Weights of a small transformer language model.
Size: 15 layers, width 384, 3 heads of 64, MLP 1920 tanh GELU, vocabulary 32000, 39.3M parameters.
Training: a variant of Muon for these matrices, 7358 steps.
MLP neurons of a small language model. Each row is named by its layer, matrix (up: input weights; down: output weights) and neuron, and shows model dimensions 80-335. Each number is 128 + 32 x the weight over its row's rms, rounded and kept within 0 to 255. Numbers have three digits each.
After each neuron's rows, "fires on" lists the tokens most often at its 100 highest values on Wikipedia text that the model never trained on.

L4.up270:053097053073140090172095178126121165133104133123111153149145173139059126164093175164152164098114100126134164126133172122180106141137203103092117167166132129123104123119158109092134109106139091134111150111231124095121147123169129186146174148108094139113164129156137129116106164132087123114084153095182162124106062143097075084110124134131073121138143185122120150143139141112102172158088125145118161134102165122126138147128152153050105094136087140183067114155068111097100172115120144197139116138085088143164166161158095122082059137108120131092119118135115122083133126191123123069134151161148176147155107086131153097123144075135088169121170170118091135129085109147152136120110149167108100147082091043133148143148091071123122103091157168144145104168104156110106131164157139
L4.down270:130146159108098138131212179132092104113150199121135129116075138106065087159134133134185123142103143119167118159091114163140099119164139107180149160098140101127165136114073176082087088135094150173057123180158148097136158106170165096134129121099116135140089033099123137147077096152129147144183099165097153091186175089151185186062079123142120120100113174123132148136150194074150133141098123067111138112113141153078119164133104089168098178136114155105086130145120113079097100121143117124114093152192189187068049105118135169159169121198109080106078165135107114128142141185108163150105165120091112158112168156157145122175133153156120151183144101095155165089195113150081186094144145119104116151080115120122143140092145144116117131142120176097130120119156136179160125063185090
fires on: " of", "ing", " or", " (", "ed"

L4.up740:146100174129158149101146163126091070196120143091082100113125114148176179103161161141112154083124108133068134145090094145139131093102130088112133124128184115148108152127167101167114153122153149198136112141155160162237142096139107136101161118240118172123095108073115130131174089096126158171139098148102131103138156103110073084141071123128174149127098123141163148147101091111117146117145131135147210163122197122150113138112162051099116141128083084088157104111091158110090140122166106127092094126100108108175142157113167159101147139097151102098188115110124088145121138124106139208132097133107080167193107103108177123177124140185125099126106135171118127103130116134081102133135189127208099129163134173105085093153113187081146132161181155127124132099115129113178145161155169
L4.down740:160069122133188156124142092132107112106137175124191137160082112145134122132128106073149115140105161135111115070147105110146104136089153079122142111085108083135188104140106194155111121119121131092130135153173165132166088111033137164086101115165127100140130140143125117156112112086125117137117095190109149106150121102167157176128092241132123142128166118152130175193077076071147197127134104090155101145136178138128101189083148077138109160141134150142178187125176158098175126166218169191133147152146146123188072166123102133122165112101132150069099115128236070129111084126118107151115095182174104094136131055073160129136114119105154169114158166147098172128113103131151110131144131151125108116079128178110100185168148143114101099124177191104137121125130148078097121135141129
fires on: "\n", " \"", ":", ")"

L4.up505:084154163141116136168217150156124083121126070078073129107107146062114108127153133115114070063179087123121136166158169107158087127123121097137113062141085120133123077089173181092049097140101129089139157127149164095119156122138143203145075176106159115206127122107151184188156136070093098121133170162120094153110101167145084115155123086115118216168185150154121166082168082179110113157128166109109136072155150106113105099134160051100116102150108076108108161168107178120182088146136178121107144077155151118136151134161079094112206148144075147132150089080090127157085152149122125149096123153205122134134088113192161136150163196133173124103106107123148157104133085147120122171118056136104096099185102094116095111058101132148143123129130162115119140124143073077125179147106128
L4.down505:173157098162179126165121090136074114065118134106076149161097104109117105150099116113050135082095153132105114129133117165143129086154138116151113128098115123201140135081185155158101114154129154195127201126083130173145143158142072137132092143153073190106106114109080166133051065097128170168166059091106171144095105160147155101130112158095077144187127132128094090179125120142140160099117125154153104125203144132133136139086141054171144102120147159136099117120239059121148073177095177140170169124119159142144122139106131178106162123127133145092108136091109073093066126132144152119133136120121093099147104172148097153066182153118135117131119104183159157099118112084085161126137096125117101122077108140112114116105152104122114126171166109151155162162188163163089145125128089
fires on: "s", " in", "/", " the", " to"

L6.up1631:162130143152141099106155118203102116164163159082122109094118119150100147164145125116129186150112097170121143120132126129096128182121110125123133193134143127121162118118155110094095074168159128163163181180121117149188126113117158135077177107120133070146163183098106117161100133106097132115093159167121134117146144129133086038095170115077094098132112098121186158113059137089135094057207136180132119119108156160087147120092121116127171114154109117134182154101114122142111088110063059140047140163136208176187183126148125095140162182140154116098119160087132120152148107051135062159125117144096134077173146125075127131142148090112130134117141113110103135151120161164131107174143089151161034120138068081141150172114120197106096103107108129137130138066178179137161086182097101
L6.down1631:108127097154079155100161073175118129120173143158169111076112136146130134190213171102141140171099151136124070054153139060148111174206140031103124146118135126135133138137165114169129130165143121154116163195142141122135101123132148128172118112103134131043098145156165120104135100124122121101135103100145132127104159167109097105131129066128109130138084109134139101169067124135093131116137105128131119102136086109068128135175144150092140107152110103111188210145150101118149133167183172155124155183104180171145132121128155158176154140100144115164122135112138122114143107141132108106136118161108179107111129089087165148132130138180152128057134133134151118150095194159125122145065104113080167135078067120163156161127098163170032162125069108103104190102153137112075100120153153
fires on: "\n", " as", " there", " \""

L4.up609:137137094178112101158113100126127192086093096089147100084156173115151138163145139111139117112146103090078124135111145118098124111182192084099136093204186101076094146094155127153106083161116131148115158162137109135174100135191120112182152119093130147114158141073204117141128105101108120117190091164121202092078123179119180128171122121224064119182132115161120192155135137107148120100102137076106080111120133090136167116106165107123094062084094067124173140145126151137106120138065189129073204110132140121105128115065101099102070117092126142123089112138100099142191173117111073108107112186105161154151103097106179160138134140130136138124129161101122085143102140095133144159171116108182132104124125141125156131145116070100171136060183107080124118130172127157123116148123074
L4.down609:142145131162142092085135143074104149098140123019111075139124200150114144167121165079108135079088146123124198137157113116214109113143179089121145167148138134163095136134151136172110124160211136205116174113122126094092082138183176134093132119137089114121147142111124140079136148144171205092135132108082140106097121141113150154146125086128074177190078169163117124102151123127082103141188123097124087139138160130105126112126145104163093126147132097125085088132124130119089114137174181128150239106137130137149146137074151165080143122104071093170120146139139135055119140085214138073121122139087100102122048144147055111143059085119162093124167143154137175137133144159204134092121118160113075152113088119085147088105173132154149162084074148076133122101165170121093144179125160
fires on: " on", "–19", " to", " in", " and"

L4.up952:124077199188181111114172121199122095204162173104107122135152120132185105167142111159114093148125074124092179096092126102118118132090129106103141134133219160133157188139206110178135072136113108175091108125146114104182144142149178194119179115134116170123117176135122137154092158118078113154168168189103194155145109077138174123185130111156146134121122102214139104167079108120134112112184106106133148216148110134078149140076136147118075093147132145147195090114119105149063103106105093131099136087100178173172120120158129102115148161116115104125141097127090134188130145108108139108120149184133102091112057128122132104188152132141117118128103138137179063137127141125065161138138132117120015073166089111091144068118155146083132043115137095165144116150122171099127123142125088
L4.down952:157117138076156106119159111166108105132149121080116176129100120115120141131142083163172157109069170176114202082122173141128131090183134107135116135140172228146141141121158131152137077105124171166107139194115175145207115195141155150116111112122110157109105123172143117134103138104083070123092086156125125161178091144084169128061162065174106112134122119083125084154095186146108104092175081102159100156061110115096123161128078103122122156165114088079213222112180139166144156123141108132130136132138124141180134084189140137148200165124133081153116120153150164136160102179147104136135081062125169119093109175096142116155135091070168163081151129131079110127110212126123193093099121163106087104104137164125142125156130153094129144133116050139142097114134120139118094148188136
fires on: "\n", "-", " as", "The", "/", " Authority"

L4.up686:132178127127122172140134147117080147145108144126088103174100218167167166148135134102133161112129133119071180133080093131118157113119168169144125121128129111169153158126147166136060192152111170094182096116124075110217113118122067121175114141100127111137124148098180080122138155151120122134201075095164147119092116104091120116108125099179112058128173127064100176131056135156125126119111107121171118203121135063124067138116093123128088114124111122154179142148063184182080104172132167127148212086132174062155170120130105036121122121128132121112154105151075112095131133238134110186103114122125119111134105146152168169101140103162105095140120071135142086156173115137156136168147100135132104123126194124123173144110118106141170084110124098098112169158153121132141120145131105
L4.down686:101111107142123130110128102086141163140170136117118118185120178205156142108137145148110111173117131131150110172123148098155165150156191123151110216164137115156117073105129138149061136101114099063177141108131175248137102160128150164127134120123115088121094102141151085090105148140135124071151148100106091094148130110071151162081124177140136104099092154128117141130128126127137108063093165186042187123179182104121086123073157093117132143070081160162083164101174167118165079130179114132174205115094113115131118120107171109103152135129129228121147169102164086138113089111097079134132048126114153057134161129175161126086136120024114150142168137135094169057178127120148165122178119114079134107106136113109105151080059149072131063036129174127169154156120109140162133107150165
fires on: " and", " to", ",", " or", " etc", "/"

L4.up1828:170158150087126152090136144135111100112096141138187116101107098137098148127146073168134110132123048121145137175124116139137122153148112145113118156163116151083118112159206098165110153152137125106137092168129165167086084061130116114129143113144108094110144124114120130195113186134055131140112125161101080088116110164121075161124107086185137134167152162137118113137138104156079156121145093087158138107114092084191081140121150143112104127142095000144170182093124142156098110172156118090160190131162118186111117033049099087145100134151084132112135084161144162092126160105138154130106102137148162163125118168128109139056054119140126118148087173094131175135110174126146137150118133123134129124150143154165172127155167084196170142117114107107112136119156160125114054194114121
L4.down1828:164075151126090158109102115065096101073116143099148045090139133123186122144175149114101088157212169144104101113154110140126103144085131107116163177120143138107142123098150110051128123108125104160129086091182074129110095092134123142129121127141107124129092150140144163152134120114171134101204109173132146103148153133100110136118146090131099178081119141108178138128138129087115099170151169051094159093153144165138095178122064162151126147118113109141157162120163144125109183128079092102115201069114158149144104102151154108096103129152110065067117159129106203095180087137186076098124154114137126125136231132133191085140124162124150154109126153178080162108141094147197119056132142174118099149116132129181137141129136225132145118127124126097102080098082157096124143149086152
fires on: " to", " of", " at", " in", " 100"

L11.up1092:105147190127120159099141148166187164115145100134076112159199180129124169109115076030120142130055134115129132115120107116156118123134154137131099109148171122157097135095122119111143118108125085125151137126187150133151139125162106143103164142074114097135094119085143107158132105160146146093117111099153108144111119177153199099109163109065144136055134143137088104149104087145183102106167153128161097153142120101090141144123177151134088102219140069111126128142153155051180198055150197092095212106132102132104159132115105077087096111097167130127104142105166094080105150139120165118159057124085141115158155103148095145075118200124122170173084136143111103157134063036152163139115125132153143190134091125149157111113093115137136109115165126126142128163179133153100153117145120
L11.down1092:122132170129129155156104185152146067148126116135087110102105136133161068202072132085130104169105150098124122104101087103123098127149162114100104128159103142163136092109145124138081117110174096156122149156163179080129061119140126147130158156116159120116102100087127177042136090129162117163086104158100084223142163120165115068119093099145165151097094116103083112112135140116165165085125122086159144164108188173115148108196182173108147152164141120118100145161145181171110162148126111178116192148122068125124077121096146136110155134083065156104171053084128084122144073068138133099143126156091104179145158111129137199191039153135088163085159150137137150125152126128118154137162149162146089154140119138129123165149210188140173128123099128103176195137120119138101153132058143
fires on: "|", "-", " and", ",", "\n", " in"

L6.up761:073086118128153150139208159151095096154112120114111113096167138110164140167059155165140109170137115157091060101133172146122150122174158117140169127105124149132165168119118127124093140116112187141176103112101105143162149142113253146065137057162103136208129141143079064099162154072123091152133122152111083170118090048145127148146148165127133146124140104105120174138042104156129124116122133161207164135124184170136207157149106140151137113102099112111167129149123137101110115102172103091126169171161152117153080105125158154137150117127093009123102090146130167115123146116156136160094171138172153097124083077126131174069122114150159060161166146060115124103174096165098150136184141102111138143152119068185108139100115148100127119159144127140147125093187133097201125141148096
L6.down761:099095095176165109115156156113163131154166087083090126156126100149165144138110078110125143092109149172102139090157155092119197153136100113133106117144111137172120111119151105171116157157100121126169160090147109124116148135168143137099170080174147130142138173132121102082133165128134116099169141127115039128124110100156095157097157187124177102163125072131109122182124162102172130152140113115146164060103175076189132113165069172144162178100051076104168105142117084113169079118136067156108136165131127095139143078103177149139133151168117110143153126126127125136137118162151077157055117115152154066089122096114133163105098103140102154110110127174141105137143145193116129142180131165195042179202147156124098170120121113156130099164117104101176170169106172126157114129165140
fires on: "\n", " |"

L6.up1318:070100133120185184081222173108040109092144129113111106107155103151159146163145075176116156122101098096108143134142146178135140063154104111131136189150150117129129116133065143140077076171149125148147100093148184204194126105120186180100183092117104119122128174133129154119119120122100119114080130179118121075138102100161137153152106144104155137138057102134088158155132183149161159119101116168128163189115164167078124139108173130205080059121109144137167123125152123110095109100116057170101097116134130131103123097192125125156171169103132136137168150098129146157163101095186145120124143144114132091110046106082167079107152118145178106115130136152140109150098148128075131148161132128097057143147120088099094114147149134145169102116118100102131113108158094092131145124180129
L6.down1318:085105117113196146087191107145077135133149154134140188155124111143142167167169069082164155164078131203057109092081095176147149151095065120140177131153093095128117124175136144175143137148165091155146124107173135128135082090121102094157136146128155154143091144156173136184110128125104092114102149109163131075110103101157079168156105170108111183096119102138116121109072140102101184143108095118116083028116116169110101130106207179119140123145077078119099184161158109147165183134139112209026152123134146139092153113174147114123181067159167120135142113135179150165139118122102065135124115134113110087141153099091159148122078093129107075073159140159131145137114179171127118118143163139101093162071159147114150171137104155109169058178117164132121135086113145103162106104117186
fires on: "\n"

L4.up785:155125094193146175125119155156134157101128115155155115150199112127127152134148164124129150141140108119159210132159146127133138155142201097113147129126122080102150163092127179138093077101142170148088124125211113150185143144144123116140177157081090115159103082166091103095109093138198104113094077131120163143171106107158166072154146121142097163118121118127117119155155141168068101120135194101165189156118085130133150179072097147100085094082126051146123103192132115143102107158153149075115139135131090076116150143138085145139134129060059088066156135077155137084119075124106116112145125157151144159149080115145106118173107099085174180118130047130098107154096143102155156136171081133163104162111163113147123153140087106105148083112176159143090111077103113094107089102157134
L4.down785:073115100114122106139158127107141168163090170142174131148071105165126127126119152119125142081112112131129111128172144206162123129114137136145127135080174164153124121134097157085074101122110169167133143166128088083095157137130172115090113076144161162205122166153087152072175053131139137143157134133137092161212124152117116120173104158152083093148114108130186138109114192062147147127150118140097119128174098154086102119172093099117171092122151143108151093151079045141166120108096072153129142142156167109160094063086169100078150101186131085087096129142051181126200086080169165132124170154120123104086157109169142164140178177073142154143172164162128126074157143223113140110122137112094133101086107082177071184114172148099129139150120119102080147148151167118140179082120125
fires on: "ly", "ing", "ed", "ive", "d", "("